Weights of a small transformer language model.
Size: width 384, 6 heads of 64, MLP 1536 GELU.
Architecture: LayerNorm before each block, rotary positions, biases, tied embeddings, attention and MLP in parallel.
Training: a variant of Muon for these matrices, 6981 steps.
MLP neurons of a small language model. Each row is named by its layer, matrix (up: input weights; down: output weights) and neuron, and shows model dimensions 96-223. Each number is 500 + 25 x the weight over its row's rms, rounded and kept within 0 to 999. Numbers have three digits each.
After each neuron's rows, "fires on" lists the tokens most often at its 100 highest values on Wikipedia text that the model never trained on. A number after a token or word is its count.

L3.up700:480492486507480510491537464532467451497502503522498530513472494480505514482519490486478539521522525546531464517509491489520516495482510451507549530485480485466499480524492510451470452495510504503469491486483548511505447482474533519520506494471457482491457438500550511541503521532522502481512502489518490475494502506481541487520464522510512532494492428520459498494497530520501510530502
L3.down700:517494494488503480513479515412510465548504515476489504498497472470502560501494515489522525491471492478493496461502512507508508498502459515521514435530503502507474485528481462465503513537524485480553518489474524501464482489530521496516501486494495483484495499500444465536520493501488528536436511502520549531501509507507527480522480471479498495521475490491516491502472478468532493541521
fires on: " San" 17, "." 12, "an" 8, "and" 7, " Nor" 7, " Di" 6

L3.up273:509493514490511514533510507525484452535511483501452483522480453465483495487548517519524503502522449540532466498514527491524508518481511509485485450458467516505500490506533483554473449501506517503500500532538497503500524443524492469497529527494470504501551485510475488523470489476554466496530485521527502486542514470570475505489491499496524498512513448483501528522512534485524468479517
L3.down273:532475460491501516554504484485508553529492530528515473512475522502484478512542510505505472513520487522517461536456525479513528497488556530504473515468485519512521469496472497543487492527470470449517521498531523551455508489499522519492537516517502488481510512491542535464478538431537477426510473493551469548501465491522543496508481506490521508477515476505525483515529505487486494509550
fires on: " under" 24, " during" 19, " med" 14, " of" 12, " civil" 4, " trans" 4

L3.up1137:502489491483451446531527536491509482473484495492512518501497541511503447510523488496508563510539517505486536471531489480499518475507529544488505496543485517495493483523484465499539507547472515480486522488526479464527508517477515504502486457554513542490529489472478441468506492506488491466481515529494512444566527521505464500515481501505470516510488530487497515499512521502494503474524
L3.down1137:508507455478498464535494527508461456438482502506487512525487518523464490497474500477527492504503547516508498499444551520523484531518468505517537527505496514544448531516452470465522481526477511511475494487502515466510493474488493524517519486490485506493471501507476489531481482486451465508526520486477466490517521533530456481508525527486485512485482500516465530455504492511476483512525
fires on: ".\n\n" 86, ").\n\n" 4

L3.up881:479485491516529513502524451469531493500503500510493506513476493477536502552491523523463448473527542504490500478502515480528517476479494530501507497491469518469550542485483489470479496514518549472527472452524517486498475480481490493504575492548504472493508484498494501526493443504501471493446506476502512489528499464469492477474491517507486447516507515505501461567515530508467511564485
L3.down881:480526492451474517500539456485510584493456465493544528513462531460460505509451510493530431525514503566482472522511525492478514488488509488517513477526490519495479515459493508492493483502537450483488444506489472496478494454499546503474516473512491495485485484494548514543445503496466482498489489490462489482517509492524485477518462495489519475505473500507522503526549530512468510494496
fires on: "em" 15, "math" 14, " reg" 11, " rest" 11, "v" 9, " Av" 6

L9.up284:533502477483457479490496539523499480516478474520491467492506429505505490480515495484518477519511529452504481530476467529467476469472583472485504507456501534533495530482498513507461474529441493485474509544452539501436515464486483524470520509520512527481510472484474499480506497489501524470534500498522497499491488525497516458471486524458484515476505459534525517501475470479504501537485
L9.down284:553489446490491533462508452480451530496432501525522504495499487514488441519498473509506487516468534513509533513494493461499542505526557473472494437510522499537492499504516490493481484469484493471488505537459477525518496526497508530514534470544503520500511528488476498517501518444520523487439483505485520455487468467507490509532489459491538489489495518494519452489494519494530537543505
fires on: " |\n" 47, " =\n\n" 21, "-" 11, " Mc" 10, "\n" 4

L3.up10:538495500476506486534478462525528459520451506503510543513505455537478519478469473499458497542468511479542462481492459480530511509491486493475579482517504499495501522490483486539488505504473516482509553514511474499506486535525522497477532539472512521502456499489510501502493480523494450497487540541481495500447539484515503501466508589500526485497465498515484518497521523494467502523513
L3.down10:485505515490482467470491498542489491505525505487470480479504472471530539514505477499487524441497495485516510537506501502467503488490562544507465494491468513516508506524501544473481500478500505494478506504537496498499536487524483521446458478549509514472492471509516490541498488519532506479519479469535481469542462518467558509500523423496523550527463453525527490462540472473492480505498
fires on: "ig" 15, "ing" 11, "z" 11, "er" 6, "ings" 5, "ion" 5

L3.up266:546551501533489485495530471542512461513552486492467533533515447486473487513489512476497565478467487517537507474498526499470473497519478517467512470497491509520518497530540528512513518516483485486451515497532447462524474535491500508501452541488489477473469495479506478548532487533544521516476526463551506472516504525479456487489470515473457507471478514463486532534538546521542503482477
L3.down266:533430511496488486503460528503526523522499522444530464508499506516469505522505510495516482486502545498514533533535506435450499542483503520485513457505503524519504566507489487559480486499460474483545470515498474514531515456475491473515500472501459463505488475505511465536475505517500509505530495508516511518450475492533511493502479473508458468510483458539557487476447480538452504488515
fires on: ":" 64, "s" 5, "ce" 4

L3.up331:509487493485527495548479446492485512497564512487460483479454476496510521500494502504486508531472509554498500525496554548514491535503570502500524519467520451513521486496481476500536491526502507467496482518465473476502517470494522545500505482554512490488485503468514511503507558503507482483473538478513485532533493523522523540497529497495483513534547492536514553490478478506495570483493
L3.down331:477559461484457505503491502487475522525502488531499515475527532508495440521506511524516521514522501473516486512489488489513496481473444525463518475490492535503445473481493517495474483485518529522499512535468521500524492524493459499487462492438486506531493444498493527509501502471467520482491481490506480480500484507535524471501491520478484508523535543475494468498505477482524466466461
fires on: " and" 17, ";\n" 12, ";" 10, "ch" 8, " Top" 8, " chart" 6

L4.up1366:517493490478491520505506492480517467523558525506524502523531519482460497509450497534550475483496509500524513482526530475505510502544510482521511529491496457504495496514465514494516531508455487490504526483470521496469469476538495513509526489484493524439511506529441491518486546512500495517451500497413517500537504513473539495538511518527508523532491507525545510486498486531506521482517
L4.down1366:468486503494486478538535480507444522514485507489503562461491528532511478505510501544488498513477527490490466467438486518496488498522516467490499542526506503519509492510471469535486471529519511522526537542437503523488522478488479491531495500450490512497455500501516492483464521512526493503505507525496478485511495531556561519530473458488490513492502502534508520543510475547504505487513
fires on: ".\n\n" 55, "." 23, "g" 9, " of" 4

L7.up1000:551481486488484440516495509524527461479496490489515527474469535445504540486500503473474477532460527544502494460556514487481467520489495490505490543554511510499509484514510530511516502538459494497496458506536455534490520552461503499505530509466515501480484512483497486532526486465517481504533558520540514493523498510472499504480496517499458474490478500473535488491453485506514506443525
L7.down1000:477501535499493531494525501536519471523467485498494520437502483493514492485495543505519501492518451450495509504512508495506489505475451526462526464506517510520513530476481539489527554498548501500528461562512462524480476475506507484527509501493518517489499453472527504483494537502519525514501492505482484500520531527531524450472501510487475505475431509472512512508503460495493498493519
fires on: "." 43, "g" 6, "(s" 5

L9.up644:465488477515468498482462466528531487521505496500499516503514491508434472478488505525509556507477460535490513484499532505462512532503489470519484527473503496488475452496491482482509506485500492529565516466533487504498533529525485498520461535492511520530550509534526538515517494521452501470477511472465429508446469518509495565473479542511531449507519480543501528485508487477512424499482
L9.down644:528505519502487491518559480462509486481513519480495538518499447522514503484497460484497510518478515471503513515518454533504493478500491509503477511536490571512510504455483521468450456490486445503515474555505469550460517508508550528488481445525490485527507479469516501485496493505465451492487528500526556485487535552505505502496505512465456520477518518501472497481489513499453489499490
fires on: " B" 60

L9.up676:500491529509547518494481472452466539530466547510494479504441552494533536452566520471524462474530514529521509547488523488476505483463509522493509523469512508504505483491490487456472536488484523516509512547477535490532478504504465482501474486496520500521477516484459490478538498491530465497532456493502467539487442503493515520514481525506539473525529485509505494490487486508509488467516
L9.down676:496518465500522526516510495514514470498444513499519504488474435492499499515516462481528486548511486502466505501448494518531495516513486494514461492471508469527476506496468508552456507495515519539494514513490543490547491509493499497515465545477460547521526486502502489495493532527519498494526442537453524478523487485519498480523524535503531512479467529445547461487446485544530511541502
fires on: " E" 20, " on" 19, " R" 14, " (" 9, " C" 6

L4.up598:492519507527488464483477453469482481459478523467460541484483490517493498485543545504544551511575481482470508550462501505483500523434505508501471483484544551512497515471489510458490482461502528513480485512492469495513506500509496497503508504486488519528485502502486500510452469515534488517506494513486531529510476499502501490553504497518523489504499480531506503524514530507502458500519
L4.down598:500489508531493518500477477522483518521484459531480526523515502464544424492540474486466473476580468537532492495487481518499551483530450535520497503507505517513497498487490485537470488491564494493531477483492528526487509522479451462530496545510524511466500502522514521470518454504505514527490529493499520500493476512493544507480506532542537511486501511463496502466530513453463503539524
fires on: " t" 21, "hed" 8, "able" 7, "ited" 6, "ed" 5, "ative" 4

L7.up558:524485476452468474497513469544484467502530494544549468460488484538562514479511513534493497529489533502505498510491515545529457489470571491479471462522547475484503492499465463496480496506464525502448503527477500476489506484501468522486483535512493493517501469522542488526495522501500477534534484462541477497498474509516501497487509479488477471509527479512483496509513526475506501520508
L7.down558:502518477488464522458474492516496490503470534491506500524486527519490549516489528526498519489501514474512525520502503464482467476528503489461492484472463469554473497450524502518562502494512484471525526457459515510524495494522480552528502503504494493486518521478491582495528530524549500491532531500469508526486508477510505507566467482513541500467482546528516485528515526540508465487461
fires on: "\"" 37, "\n\n" 5, " =\n\n" 5, "-" 5, " Field" 4

L4.up1457:487512497471503457524528516474552500469478506503504512496511483558476482484507489505483469536542498513507470490495511538521483451491518526487521522533502547492520484548454438506539476551534487558537476509502511460519523516483503459520493485565518484463530522474470514494481500486505480499497542508516523486500476527471524479503476485502573499533479497482517453471518508476490482510513
L4.down1457:480501468503481493546507550501497460541482489530509498526482516503507534467488488471467529496490513510497516470534519514476465491444409508482540535478489479502465497500478501493483501555483509538498486489507528466503517520483508524466517489488496519505594500532459482468491527502524549486542502483495504459513451499502456530489451514500504501499496495453451513481449491491491490473509
fires on: "." 50, ".\n\n" 29, ")." 4, "|" 4

L3.up791:475530484511438513502512494474475474515510530502508508536466484509500528469486502531503548477446511496533481491510502475478461494502499534501503511478513470482495547546523506481487496521513475503490506525443534514487531466518480537522477529489552470522486543509518491523481493512523516473528502540515484471511468490535501520495491489493516484523504555466456504461546506535529521505492
L3.down791:549537518538521515507511495468469470484480503536510465505499468462514499537500495519493511505546554502477527476513441553493481492538512515522459510507488530503510544500493491521527458561438517445520511490525486477515453528509479524464555486486489517432504496489507515523492522522504479519498483513523497505509481501528555493498502510499495478528505517487499498498475510480515453531516
fires on: "ra" 17, "e" 12, "le" 8, " Main" 8, "l" 6, "v" 5

L9.up783:473479525479474499498445533473519475519527460481495498539511475514496500500504492496497497488508489512517551505456440486489475493475523498493492479509498512522493508494508493483427497490504514536475469569566533488501532521453475547499505515519503471495505527489518504498480468551485487472531486481499536512543545506504480508517496470520472508516529480527503500518525504511508500491492
L9.down783:528449471532475524499521491527562545535477480515519523498530495514486484502539476484483489481504523524532445486488528532515472535542495503483506443518467476489486486522524493502516489495527503504538517528495498494492530495485534524520475485448546481499459534552471468495490487492475499454521469496530514511501468509501489554503507523500521491457477475507501471506499516504527499475504
fires on: "0" 15, "3" 14, "1" 14, "2" 14, "5" 8, "6" 6

L7.up1139:531516441509497456446524507469541496493497495484508505531478511496495529499528505509531537479474520495528545507490484500488527476484510472466511509500498519501459518512537487507502491489509515512515508535500468488494456557482446524513485455469500474495496521501491484489490500496486484502506543491508509507509535507518501522481524464542497502505469488525508488532533555463534514535461
L7.down1139:474503465465476529494508547521492493467482496483472559487463455477498482471528531516478468485515476512511497528468497517473467542565471494453502466516490501537508514511437484479495485479516563517512533498461468495528514473465483527479514481509538432489503540498492542522471505517488513528459515503508493512528522483524474547534465471541526488533516506515524465505497520510578532498491
fires on: "2" 21, "3" 18, "1" 13, "4" 10, " (" 6, "5" 5

L9.up1271:488535441490501521491544514486505522490502503510492505482471495531473512528512517503487540498532483509489514475526517495500522473508480503514491496497513472502464513553519496500490548452547532507486440491500513516468489514459525508542480536506476485555487529518498475521456511536494524473489486483508507504484501481452483523502528485526537511494491467470502506519523570483465460529534
L9.down1271:473501535514498493549513503510497490532514521519469469538523465539520527495443507529494479449491514476492481449478506500517485519479491475491477500500491491523497490536507523492509492551494514508529562500538464527516520535538513509486477533502515487467464532533512493464505465527506487555491498479577509484532473482481451506477474521502492483527500521491436535470490469452530469524480
fires on: " " 35, "2" 9, "ag" 5, " to" 4, " Se" 4

L4.up203:462523518489461505521498505526511458498474507533500543509488486520457502492501486526493559489502470501530518495486429502484496490521530543482522483472519438522559508537501514517500484517472495512470532501501475515496475476518513489492509462492536539493532515466479480495455475499476526512517500473467512487521473435498487540497518479486494519506464500506519538467543508508459530483474
L4.down203:523506474536525499475499494534523530541526527514494491470514484494521507486522448497481485523518462514484487514478491519538522502500554488532510522488465501501477506518477466526541480513518524533537480509479524473484501535472477546531517518522470471489504529499485492461493482481466472549469463477526511506527453576482512446480478527470492497456495509496493501505529503496481515501498
fires on: "ra" 26, "le" 14, "er" 8, "en" 7

L7.up1360:510496509519455503497521499467461474497489515469486509447468480511494545508531507519468524486491503477489487535448479531490504473513473502518452495482503514522488499504521506446503446496450481492468495479543485479488445514484526487517488499490522474521545477488476492528510525465497488555444516512527489458467556484505496468499513495486516459472485501486509494501490522492455507497501
L7.down1360:492524493546483476512499536501497505486540495513466475511495488497526502538507544467522547531489512507509480498494522487515514453503522470473508489518479476503448476520505474482496507527556467507523464493484514517527457502512479490531520491509498541512462517549468543504502477472499477503492513476476463509521480481518521545526473526530532492494483489501522517507511550497523500488521
fires on: " n" 24, " b" 11, " N" 11, " t" 7, " v" 7, "," 6

L3.up1478:527490529494532496464483514544513536496490507525499524524498522510517465501556466460501480511487480487514512457517490513455513494515509480519529495515516530494519489527549476495522515508478470491474476539502512517536504481471524473508518520499429483541501544447529452493468478499510490480509524494485485479516517484471487495502478507459516579478520486518510509462528502492478502476488
L3.down1478:542520471518525453507519499499516494502472507498545495492458515460525511517505516453536484507490524554491514465485512485487516502510484458531466481476506503494457524473526495534505504491520506499508497487515500461536516518515461462464495467489454507514458516503500479517489482542484460503508511519513510567478458525475534500540526482507487499455522526494461516466483514486475501493527
fires on: "on" 26, "pl" 23, " arg" 7, " cat" 4

L4.up426:514482495525513504488548496542529495489536482478476552533461512534468475473512510525516495455495506494508486504489480483482463515489514483494485476505497468544507452532532463527538456527491479500486515506525493471562527433525538467487481485540486517500494500468434476545527493475471463496518439491524476527456463474512477459503467492501522504493497539552497526471467492508480528514506
L4.down426:484497487483525542536510501500516510519548503504524532486487537512457498479528509441479483490528471529494510480522446489511467495507533475514459534513481520507490529512487532523535507502500474493498474471515495534465506479517491468515527479487487518507521543548485505482476489511462455498526515509562487536489485481505471426478508502512490488520501451491503450449501537530503487496512
fires on: ":" 37, " short" 7, "x" 6, ":\n" 6, "7" 5

L4.up1353:524490543496476513546485492530532519482548496510536506536477536500493511530483526466515476478493469507492543514496518446486474518478525513513481510502512496498478488459570448498520469500489517515474439467456488463503560531452492531474505495508480475510489514499512498509490477477472480473519486499482528480445519489492505499483523459499562529470503562499483497494461496459498464450520
L4.down1353:506469463482485491509492466511510530485502537515476495473519510522520530482480534500482526535506480505456452509494517517482480508492433500536477474531455537552477513559497537446511476488489514510495471504520485473493468501493482573489521513522499510484535505471513469479494503490493519543478532507544519484475510510472458509471509512468502547511483517551539476516498456548486525529468
fires on: "ic" 23, "on" 19, "er" 13, "ul" 9, "ik" 6, "us" 5

L9.up1351:508487451493476504466492477477483460504528497486441493504517473497547484514476517511493524496486516520508502429550493519489522511488488487467465487516535492489514511457500506511481517497497496509510496477489566445513496468513465473515466507503562471515515527535449489489536527505540518520474491509493495552492468529497440537504500519465482520464522486469511505475466503511463515518464
L9.down1351:542510477471490501494513473493470506492480468513509512519484467464526481493504525496521524511457538547546494503495524525484552502497450513452502520485531537503512527480477493538504482572513503533493504485478530492499483445508518470535488472520509493482529489566480527500470492491480510511485488491508565517497496486522452528452509494493520559494490490514509520507557515479534512525456
fires on: " un" 30, " P" 29, "C" 13, " not" 6

L7.up128:490494518520551513499514516470512535492436515498487496522514482510523485498506489485512486510512513498532517508495496478450499510482484503470472517491541511481533515503521521453545511510503509512496481491484529516505493479496517504495472475504493482502504491557522520484546542531509503512548508510521532465466517549515524499506539489539499488458519528501508491473502477499478505499505
L7.down128:527505535456510488478509463511496471519507477523490500471525541433498484475485480504511480486492509512473498516506493466531511522498511506472485499532440493478499532481547550486531472498524566477484487497478495482513497485484488503572531535531505522464488457489537475482474444513494498546519530542450455446494535534487525499539528514481528503490452498525515518494502553524461468541504
fires on: " Mar" 28, "y" 7, "id" 6, "ic" 6, " than" 5

L7.up355:554554508506527494500511504538515491501502497515495502530500510444489481506469506463463507481501498547481478494488504530487507498509508484487504497551499485462450523528501521506519518511504516482508458527492425551499501488497479489518509533484510472512504510485461542507516437500511506490462498476482523533545486498517509505475477470477488519453472522476513517516477503498494507502514
L7.down355:509476523452508454551543519507528475503507501467535531494497524490474504513461472485495524507513511516475506511487514491508488517502531519510518506523480534506490509498489506516497553508519529513450549526538475492484567495531499507506540454503493536503497493487473477491527465459498529504474495514471511519507500470480487481502494499494489509527517515491484465418492537463514484484494
fires on: " b" 37, " p" 12, "b" 10, "s" 7, "se" 5, " B" 4

L3.up1294:506505485503464492523490526487484483458523490540521507494538533511495484500476500490511473511550528534513503445507530520498457501481534515487493534522481486513467491496488505524481483510464490469473474523475492470499471481490502508506523518487526489491523469543464515521494537452523510458501501500482520483528484480497503474494503538506505541504534506475501495503561522484448466481512
L3.down1294:504498490528500465516522504552485517490477471478498511517455521539527520503508534478484458480457522474452509482485508487477519505487497477489458513466484508515542487494537536493492441544484476546535527531451511503493484509518534480468448492448529510502546467545482466483496530503490499514518495517494512511479469504510509504542502514456501474526539507516532483521521496491507444496491
fires on: ".\n\n" 83, ").\n\n" 5, "." 4

L3.up880:527496527489494511494487510513491495485498491432470490554495494497501497496527455489476515453471513498504470524522524534506513491464473523483470480484473487470486541544544533527514470513488507482567473510524476486474496504510523527520493505497467480496478500526497503501482475469532522523490505476537511463470522495491476504476490467509531542488501504499535509510510504513490496488533
L3.down880:530504479486506517507507525502501514479468525535483471482522496544502473480504485479532487492502545520497499507572453525465490488494494518484507498542516552509490483500511504514484520524474495509488469513513484453505459479459542543495508497512477530515509489489497518503451507438512482561497482477482489490508524518450529403448514479481525505492493499463517490510445473503496511486495
fires on: "ed" 12, " under" 10, " med" 10, " at" 8, " Top" 8, "board" 8

L7.up242:498457502488519513527522494524476495522554480501522458497459507531514459518467467428495501495524490498496492525513486508518518530485497512525526534483518510488489517504456459475579486522564508492523523536489515466507501471509485534474509531487548516499518474462510501499480483491483540518526500487483497503482483503525501533486489509519482490493562541522529545484537459490474501510490
L7.down242:547464488513505497483469420466491470527500486536488502537543507494493462493500524509483516485520484482501521482484500491528508526539522482470477522524472512519484478473459466516511514511480487482415504504520436520476459493505457505483530515533478510527503476506503476542479498492494497536511540528560489542504502486482486470487513489467490498500515474465519481467509494500530562527489
fires on: " and" 36, " or" 20, " foc" 6, "," 5

L4.up828:525474480495470492487479464509520485530508504495569529488503478522512524494527535518482454479532514459515509510509463517457513466492514476486517513561484475509522490530478506532501506515530505494535459519506484506498470468536473496474526545494533501475455466525508513504489474567489468495475523507517463446528528526495479484511467519511501505471434469518506489501495523492521525521483
L4.down828:455487488481480494463496521477493506487514479530488475479493491540506501495478492479449476442513461521475528484507542479489475502552474576483514512492511501515573491491514527505500544468459488513492545523466490522494454571469495509492494490457488493476483534452507524524537495519513544498495476509478530498480520490500533520495465488471459534496487484496518487517506476493496498491505
fires on: "0" 29, "ing" 14, "ile" 9, "ings" 8, "9" 7, "5" 5

L4.up1255:542510514501472455534480503451498496457455480489498522533511479517495480524462478486481489482512514509518552520494514513504475456489512527526515531482478551513469494518474491502535502512483512524457535515495504488508521515478498508497519527500525512589522481503509514467480531497469496471533510494457484507526510522506538538495487443439518553469488518518544488501492519534501515511513
L4.down1255:514493469526488542501542546546496512451480521468512531470484484507494538461531528442503486570494478533504501460480479488524495527520437475510464525498517530526523499501481498538488486525543511471542510508506523514496471500538511491556486468506523476468514520502495454513472483460512478531473541539529518461530506514526499482478516522546506459514517496485505493489533502533485480467514
fires on: ".\n\n" 44, "." 39, "|" 7

L3.up457:511485498475466472522507535481508463482524491500457526514519480438546505497489504496441501491507490517514504526534493507486485525459469492540509523467549535492518494500490536485499522513482473499469532494532524504477482461455533532479528523513505516471496455508552500461480524508501440531522503513486514521474482549499529506514453498481530480488511485477509488517467509530472523490508
L3.down457:493484522548483477509490490472522488489519527496509490559525472500521485540459476459475501521492501509512470529506483462497495493523536531535513495486478521538528492514480474497486525488498503532503500472484484503554433483548515504485493487515497517518494512477519481504515480516510526463503473479502533458544529472540491506535497513534509453460455506465512516484539486499488497480521
fires on: "." 86, "ar" 4

L7.up440:520489519480501507488520505487464515510489486458522483482476514502455478487547526510509529476514497517534510503526481480484484544489503511524503504502508540480510473513543469531508518525533499519558517527471513479483461496515530533449479550496536490501469482465502520564480494479501491522497451480486533515442527449524479503537503509539490524500497484456485536488493452489498505456502
L7.down440:534508469478478521477541549528479471522535499544511496510506535487448491530492500446544547482501481521474502463486532496507477483455449483481521533530497499496500487510539499504469473519528493545512474475469474472521485501471476546495522519504510514531491494478495519505498466516485453479533501505527534484481485528489491487466507497513505441517483515495490472498516520550480514448502
fires on: "," 27, " and" 15, " season" 5, " series" 4

L4.up1522:536540468476558463527517530464505467487454537512497516470505520518543511488489513487535512492539519515494503484509480454524495455506524487471473516500480524476513473541487490479511459523503480470555526476505472528520454538506497497508494500524537483490529511472499472523518457528495519480489524554506547451502496501462492514510521536499464509459504514479538454526487493505480502496494
L4.down1522:560514489558493533501493501455479488531465509511501495510493516505469493520507476558459523545476488472507456532528470526487470482469478496498483522501543498508507500508530494478517503504484479474516502489498490512519502508499527507468472519504480486515492542505470528483479484506510498493459514511418489504487514512534498487503479455509470489544440519514516521505525526494511505526487
fires on: "." 70, ".\n\n" 20

L7.up1392:515563519459483509485522460456497531517476475479489492490502465506477483509535492507505493502517498524537497538524521535470495498518525461534489518478527515530478541521520466510516488522497507461581505464459488486491488500471484508514490531482506477473486511484477521531455482475498546464499482502500494534525503488434483507514521468516506499534494484487437519482467481513498485508465
L7.down1392:473422489540484512498489518516522497487464473511520487486535489520504515490511512513459515511490514510467510476501498480537522497518453494488509496509465509507509430504497486501518524453497496488477482482526473496495497511491533493534519440530493528521471520509502489522526518497474468555557502482530494464476508552506504486524493553483485495475527516469481513456508482476485541487528
fires on: "," 15, " and" 12, " with" 10, " between" 8, " from" 7, "8" 6

L7.up375:473544536540535488468516527469519501529504539514443534480512448502526508505492496551504528461501494482518492563511493522537482497487496504509469501497493483469507492489457530479426520494473469507525477477526490476508537546500544466503468497471499494494505476520515522543511505473537464536488485456478494478460480475541455461547501525514504518496509496485496477511469481461501455509514
L7.down375:523459485493495500474469517492448529508468503501520517487483520502487483478494485509447488516531531519528497506491499521500509503537548526472537517511539462491486471529455503504512458499460544507452481493456486489501512442484538446526518504468478503535469513513514506524505518446510487477520514532539504526487445548479513547521547480466502512481496509556538504520503456538499495536468
fires on: " n" 22, " N" 19, " re" 9, "n" 6, " o" 6

L4.up723:511483484523502525474472519508452470514503490461486544529480470504526502509530527524531497502494491505513485466557561454481478513530584470473478523510459525510501454516497508539474499512519499487518537498491499513503523520483456491485510480521489489521487523478475517521475507494506540525497507498513523523538501474500450458516491445472515502552506500517529513500497526488484495528462
L4.down723:485492488544461489476495478497460480480512523549537495518536500493527509483473461483485491466517553491497478506479483525477535481505467511487531469509507537526526490542498544506508534476526532482493459482482485450528497458501530515516546517512512514516503457515535498519543510519505513506503519471489532487489499499516512530462502522520468502505505444506443455495525482554466481499527
fires on: "in" 13, " high" 10, "ing" 10, " fin" 10, "ak" 6, "an" 5

L4.up1260:491526496520573510511447475500517509492491502523501482475499456511496493481479462467560480498528521491481484509516526482513499508465446489516521499551457523473503483521546490493530521489547478482512492506511516488500488500542503532487504515511502504489466494474502536514484566443455500545499459514499535472495528492478486504475542493498473510509514493482512494492482500525467496524514
L4.down1260:519527532481488549535515507501523532513515515515496541575514534534489511566575502512491497531446493488480488470485472509504449488536520488504484512481492501478480550455509485476506501491501506515497479461478482526497512481491477519499517508483493534504461500502522537557464479541556498499534498515480473477459476496501488512458495536515484500505463532505513517484546492519509516463515
fires on: "b" 17, "g" 12, "a" 8, "er" 8, "′" 5

L4.up346:525526526503504476499529512462502501501448560518498513503490502481513474507480516537536491508476517512545480485511460492471577476493553534500471487497566525461474487477474501465535504560492484490498509522500514521527499484487481467563515495534481511509486500497469499463497474433521517482460501524493509500467512552499482502501526531478481491487500499481508480478477474482494495497502
L4.down346:501479512480455492503500522472449479489459537522481503499498493518485519525454508497487488538477516489564521503564460494461542477484479511497472482465495492459507508539504510508548496519493487481510453497487492479484449516512515516500498504527491456521497543546482502481536470440472479518488518495473509495548500486522501467498533490447534540514481495508505523499477505479494481484461
fires on: ".\n\n" 84, ").\n\n" 5, ".\"\n\n" 4

L3.up833:490556512520478492493552565489555494477476439499479468487482470541534505529435493527505485482477534467479529508527521454479503490483496463519467520491463551549487465502468491488514488497504542468500476503531523518422528490465471509499485508529461494530503484521519504518437508533505536497478471488497519534528410486485457488545494501472518525525485485491534515485527514518502482515529
L3.down833:492478496494452499507489501479488512511494483494538535505511509490487494513473469542480496527493507518531480521472499505469523504489549509483514496508509525507499500488510492529452486503507500499470522482519476470551506543492541464502501515472478533521492486454539501494560510492502517497450479466499502500469493472463490502484476537529529473441452513540472487527511526499540527480532
fires on: "an" 21, "a" 18, "A" 18, "ang" 7, "o" 6, "ak" 5

L4.up703:508487500500480472514470515505497425514508494516515473514497460484464516478492464501518522509460505509445513490493547523489481474495553528494529498520547491520496505471502484480510505501504459518501465505508513427482472507437485520462495523475468455463526466501522500479538471500522502532508509521495495511537492487485443475527499485463510485496531485493475490506509521481506472519504
L4.down703:560516491506483484464495480511511547526458525512494533470522479491482505553524515520507504491481503519504487531511458490499530519453556482487521450522489516484539493493511514466478464487517489524537525553499479547496504479512505509493496474478481493519532490485491503504467522511512483532464507469501513536526542485467512497527491519524508527492485544486502485492502465487497467521508
fires on: ".\n\n" 48, " fl" 13, " =\n\n" 6, "\n\n" 5, "ogn" 4, "n" 4

L3.up689:527508516513485452522520451522525522490480568472538491530442481492507476513484478480504513459512497520497479517513531502515461503512526488493508501506495456544479478513566539526540533534481495541485506497492498449497465508497499530473516507513520548491538519546540497529457519467499496494512514505507478495528503491483497515482487478460540526479460512453462483498506512512485494466543
L3.down689:481517460501468481515502507492504489511503518519487500494464462484468507482467501527546480528520466473537472504483475505515556478463503474524478513483457513485483491482515518460520457469502463486494526490466484537466540516515545509478513471528507506526468466513541506520485520498471499453499488514472495505534482472464541503511521470467494520482489460510518474449465510508500493516519
fires on: "ed" 23, "9" 10, "ent" 8, "on" 5, "er" 5

L4.up470:481523458426510468505520512495488489497512494514517508503446510524477526466515514530471549475518474502528484519545483517517491495474499479540505552517495464494518498501557498455534452475566496503553498472541466468521500516514513502511466448509500517507487492519506500498518584503556464538488474464525477512478464478491484508521524524520530543498524491477471520478468528457497484519494
L4.down470:486432529490476505451512469457488488517468492510455483476537484588494473552495527508507478532502493476484539454514512478503506510478444489491498487464509491558433493513498490460469530548469520493513506518485498525479501506506537476473491487525487555480483541508511460494513503493489514492474504522502512485514517536514497491506471517478473506502498506473468495486512516512463480483518
fires on: " |" 50, "0" 24, " " 17

L3.up1427:524541492518527533531515475509506486492491482523456495524496459477478474530483486515513499483468467522524544487519524503473497479461507516489542489523494512514515516492518515475484501477457512502521491457516519469461466469483474513456461492463523536488462502513523499511488458516501453494515468492486490518531455456505493491503527491526490431486512465505520495470499521465476475527505
L3.down1427:520490509486509513557501477489503484498497494510494522478489470488453502515483498500479470549476539526498480508471489480485493483493494488498485521500512569510475520469470499505485498546484477502468511513491524507464460499468512520507473544567488553518478500507481513496559499511474476429500498494524496493491490461517538538535467487486498425508510517514507507493507476521502480470513
fires on: " Bar" 27, "8" 23, "ar" 11, "9" 8, "is" 7, " Nor" 6